{
  "n_layer": 9,
  "d_model": 256,
  "n_head": 3,
  "n_kv_head": 3,
  "head_dim": 128,
  "d_mlp": 704,
  "vocab_size": 1024,
  "activation": "geglu",
  "norm": "rmsnorm",
  "norm_place": "peri",
  "norm_eps": 1e-06,
  "positions": "rope",
  "rope_base": 10000.0,
  "rope_fraction": 1.0,
  "qk_norm": false,
  "attn_scale": 0.0884,
  "bias": "none",
  "tie_embeddings": true,
  "parallel_block": false,
  "extras": ["capped logits"],
  "init": "normal",
  "init_std_qkv": 0.0635,
  "init_std_o": 0.0122,
  "init_std_up": 0.0635,
  "init_std_down": 0.00903,
  "optimizer": "laprop",
  "lr": 0.00132,
  "beta1": 0.95,
  "beta2": 0.99,
  "weight_decay": 0.17,
  "lr_head": 0.0108,
  "grad_clip": 0.5,
  "warmup_steps": 503,
  "schedule": "wsd",
  "decay_fraction": 0.762,
  "decay_shape": "sqrt",
  "final_lr_fraction": 0.0,
  "batch_tokens": 65536,
  "seq_len": 1024,
  "doc_mask": true,
  "train_tokens": 544900000,
  "steps": 8315,
  "dataset": "wikipedia_en"
}
MLP neurons of a small language model. Each row is named by its layer, matrix (gate and up: input weights; down: output weights) and neuron, and shows model dimensions 128-223. Each number is 500 + 50 x the weight over its row's rms, rounded and kept within 0 to 999. Numbers have three digits each. A neuron's up and down rows have the sign that makes its largest values positive.
After each neuron's rows is what it responds to, as a language model described it from the Wikipedia text at the highest values.

L5.gate352:494437475515579473441520373415517504508523416514424506564491583510571537560510501463549477481538500580471498503546561455514558363534493480441577500468576543415474523515445487461532559458503558511596542498459538515521510544488555551544552449516516488466506435553532558496535546567509475500
L5.up352:400476527426515505489542467477509486513554532578444538502459584511449462529492557527507489477539533517581457494536529475360424404542535535546423485604529470453593522452481540515442468397497489512460545493511461473450533464607458551456505525531443518469460551457493517430576534578517482445
L5.down352:586503468545498493583480496456421524546478500492514461436475508562561466619473606411464466575484486456503571529471362564508504603374504559576494579469477521531475460568473496511563553543508474522507494428413499590487519483510438522565382528443589461586558460589484457520579482458524505572
Description: Final subword pieces that complete a split word, often plural endings (brushstrok-es, de-ities, s-ons, hardw-are), plus lone digits like 2 in lists, tables and math.

L5.gate432:489521514451492546524509433560543481507521535512472541469519502481417535426485586496506488526493483461481486596497489524426486569519429417499549528564592495482468539521543595534448574428529465493479411540621440552527462501503461503507459540445564513472613516472518507551410485530535457498
L5.up432:631624523560572510500452479507454505516472543473507593499401515473557516499546520372583507514488457452464568541498383449496435529494407448457566476493464473442582506479497499465533571515474519518447491601430530470492464464510545579448566506444476611542507448575544449514513495447454451514
L5.down432:513446537385459481525581620483485509449565544487465506389481579519422504512475420521491565542471485605522491511520605516483438485516509462476484493572503533502524566513558474490469481448485546532451451487609430475436560459544469394482498543544596461456458541449482522499460547546530450468
Description: The first-three-digit token of a four-digit year (198, 199, 200, 202), e.g. 1987, 1992, 2024, mostly in dates and career lists; also weaker on stray mid-word pieces like m, em, ity.

L6.gate365:496605467532366451510505560451502548494479374495375583538558475441546513528456626411519559588510477490564438545555579544467563519478534465555532500579402567552453492475553464494519426449541477434508440554468470509387462490537455497554430528539493568514502481519472505491509420497567441418
L6.up365:377556531536463487554460528429511542549540469523486425571483521450499524504573452473496478560502470467469516626454540521492549610532505525447470505468537515418487551473520471430481455553510394483470534461432594473495403502506515493525535502426467573607535473444480511420486426516453400531
L6.down365:475529545548526711518545408424486409433475475430405558494574484527379522521448440518545446488520552476531556490592485563523487484438441533422473446517472536480486441476510513590391611501532541521418494469507522497525552505484473509443475507547506473417503550533573545540616517431519453399
Description: First pieces of years or numbers opening a table cell or list item (199 of 1992, 197 of 1971), plus inner word pieces (dia-ph-ragm, arre-st-ed).

L2.gate633:518411517467486589593402570401536498434548459522517486484496522573491445493527446561509395546510493499581529483494480459461491502495523500465526579383617436407544536522545545373550537402522592466565489434529429515533491494535478458464505575425373446480451518558550510431429470505419449481
L2.up633:509488516727510510553517489508517523471546482603471500516406480440366603535515506562529448496522483470533533472535558531497456552508552502447479519492461470502521409504487560408444486509572451511525507450451510438558493450549532544630493534444557506524501369492506462461519399519512545528
L2.down633:379499513491597527428473477523469520424422556481460475561415475507488488538520429551530550504490497513510460521456495514534530614585562555483493507480532438523443526513517472435499450511565557471473563464492480462468483478588591532422472420576529550561506365590518480450537508517484478529
Description: Single small digits, mostly 0, 1 or 2, as cells in sports statistics tables or after a dash in match scores, e.g. | 0 |, 3–0, 17+0.

L6.gate229:487517513572503483534558549535461553458461461482513541527483506472519513484547504603574458509510487477536487546566516517451513479411472492528557589563426459539449470478524395572513438491433541518564502512492546524535391459495516438442439497451465464558490539504521653506531489452400472448
L6.up229:467463604567561472557464529465438449533529525452504455544537522576524474473533511601454420593505451536490439515421533554443458534459496459534472489505523474568510417558590521549455524409439530515563502495482523455577493419508510447542516437367581444509383461514502440511471471472466560462
L6.down229:444533451518540689547572499557512554371440542458398504474465520484496564519580528557469515542490458495469456518528547477532531444493491478418437558568559450481534576494470475455407589563493565504475535433516549540503569492539517415493499489555603412454657498519462523540508505459561561557
Description: Fires on three groups: capital A opening a word, often an entry's first word (American, Abu, Antarctic); commas or periods after nouns; is/are after a subject.

L2.gate241:431369461483504528493492476440513399456501451407499473579451449526483360450483449467524478576481397456532446544436495535454512553451468421455380448509519487468499489496539505531538492524499503472633434540520543594647529514526547506476423436402532529451519553530438534537503503498480491429
L2.up241:488457563487542513535499500445493505472578547495499486490506473533458537428536499444411499513522520413519459480514566470412547497499530427545350515429528511526485566522500499461458585487548525525492539418434547577445465537509575571523422519421451424510543457606487571491509441579460485548
L2.down241:520507571472415466484434445474522478494453420468496545421560465465538477484524431539474442454414365503492533497512512518556476436388470583535555584573504460475481522531594470544465501462466475517511467509527537434528510419391471497507493512506531541492417532407468472504589575455528516465
Description: Mostly the first three digits of 20th-century years (199, 198, 197, 195) in citations, discographies and lists, usually after a space or "("; weaker on assorted word pieces like dis, ent, ob.

L2.gate685:503473534453479584508479490332571567485552538546589439474487530504495512580487615564531601537521508498488507468563496615464436447538487478525535566439462501579544521530529479422486440495426508423545442454534515569523481485505556448515487484522470453565520547523465455404477375527539513452
L2.up685:520495576481449480566542563466425453479565474525524516477403598477417493432485556520412553462438403438524487458425502518523508517452509510516530591470485527451569554406453507461516433502417563464561473558523505628437459524544592448515493474560527545547520572481425438511465515516500426438
L2.down685:389552398528547480486425543561489490504532598474419460566458420483559550411539441502500500414529421485492432576529471394570579556546532501431436418514520521454492484484390524486501530487566624501532603453472460518473482504470409539444502479521519489448572483536535511538550607471471496483
Description: Single digits, mostly 1, that begin a number after a space, dash or bracket in scores, tables, footnotes and records, like 1-1, ^{1}, 2–1.

L2.gate279:475516494484427466578478480395484450513507455477478544490455521526499378507515502560543525472467453527608468508425502520431547480508525541538529524608464446543484546493486475530494498494429485511475508454573456510470497478402436456547594571458460547519500470480492510449521521456511569461
L2.up279:499425511486473494416560503469516538515540530433492487510482490575466449561510521469420549437453566558604507502441501539498477543522461471459612512585552445522490510587499554493523515515548435543549520519530635563491418558489461493537511567533573447490446496511536613495564495451555475431
L2.down279:474563506549588527451555487604590456519550553511567503516419562498458525469477523505510432604503521496470515505523490456576528469462475519503479438414489521484531462405456499496486465521456556497478540544424583586480519491585560527509463527497575386429482537519487472532473438513486499540
Description: Word-initial vowel letters, mostly capital O, also A and E, split off as their own token before the rest of the word, e.g. O+liveros, O+lympics, E+manuele.

L5.gate310:488526553477477550464496499546545445494485456518542466486487417525495527428515466424532389535538526538509599513539471557483439568483413454544465495509513515501482454538501441427496519431454428517504585472410463478585452459464565515574529516391556468491532518478398571374503465472568575576
L5.up310:523491501511500472419579584456460555572476436500517490539403491565497484466596533661566498521487531481561553536508499517564473509423517570555389553468481416459504526523458549512568600451435450551464539509456464603411466492451525459472435524501521519457605473473531453557489511524440583563
L5.down310:414505522577480601503472539464576449427488537483469511426445488452438466481472483398554520530561473547481495496485451521512458392416517490498588476594577508528486432423478408513430484547578536505585539547446553518515531478558454552538569518477490445459409519507518606498460508417499475521
Description: Commas inside a sentence that link to more content, such as between stacked adjectives (small, metal-reinforced) or before a participle or clause (consult it, citing).

L6.gate283:497465435532438436532420555487501557434533476542481530468524490452544426558526481494588506460607464446567456419476512487572522518481495518483484529474480498485498516498553467529527388522462582527574487534555459511517447458501535541519423500502476353500489549498371452464620401481572504430
L6.up283:510528492535444526521443542472508472497558505409536431511464489541567476546475606500492434545504518438538560530362510446474479444447576433500528538520486580518402454592463482601525491452493532516507485506482442446440502488598481529553590485567503450429531538494466508488466533472579525535
L6.down283:441460480520492481505552494506428618460513497492491563528494617504509444542512463539426528488521582493490483539590389527453453503459522477513462480439579434526553497387595488492454466442520473542490526430569506561553598428471472473478489535444443530492549408544491547446568499464489416459
Description: Word-internal pieces after a split, strongest for ide in video (also ign, er, i), plus single digits in table cells before a bar.

L6.gate679:522447433497513506528483456482520553492516423564516532552528537456418477556517534467413658529541528459492515512525631545468456569369444527377538479453459602493435549470495504489598557439459520477473554452506538629511504528504491499492464535479428488519530443548503568478468402501506526578
L6.up679:460517452441503427506615509529435628519555480541449456425453453422470548428502565508515555524471477427563427518519579426483488473356557428471470472443403542536484596547459518488571475527490622449490476450474506610535451473513561464436470426390474527578525477528495539475506474516518515537
L6.down679:661563571500491645468427499409491466459493572442445523625495595579592531538487486491520474449547572577479637509487466485565513515542496534510468514542574481559499455480498498507493438541496451500493523424489510412542461511509445546494482561522506462376531465405541396504468611485474455481
Description: Fires on the subject pronoun he or He after commas, where or sentence starts, on the closing pipe of table header rows, and on word-final pieces such as -ly, -ing, -ance.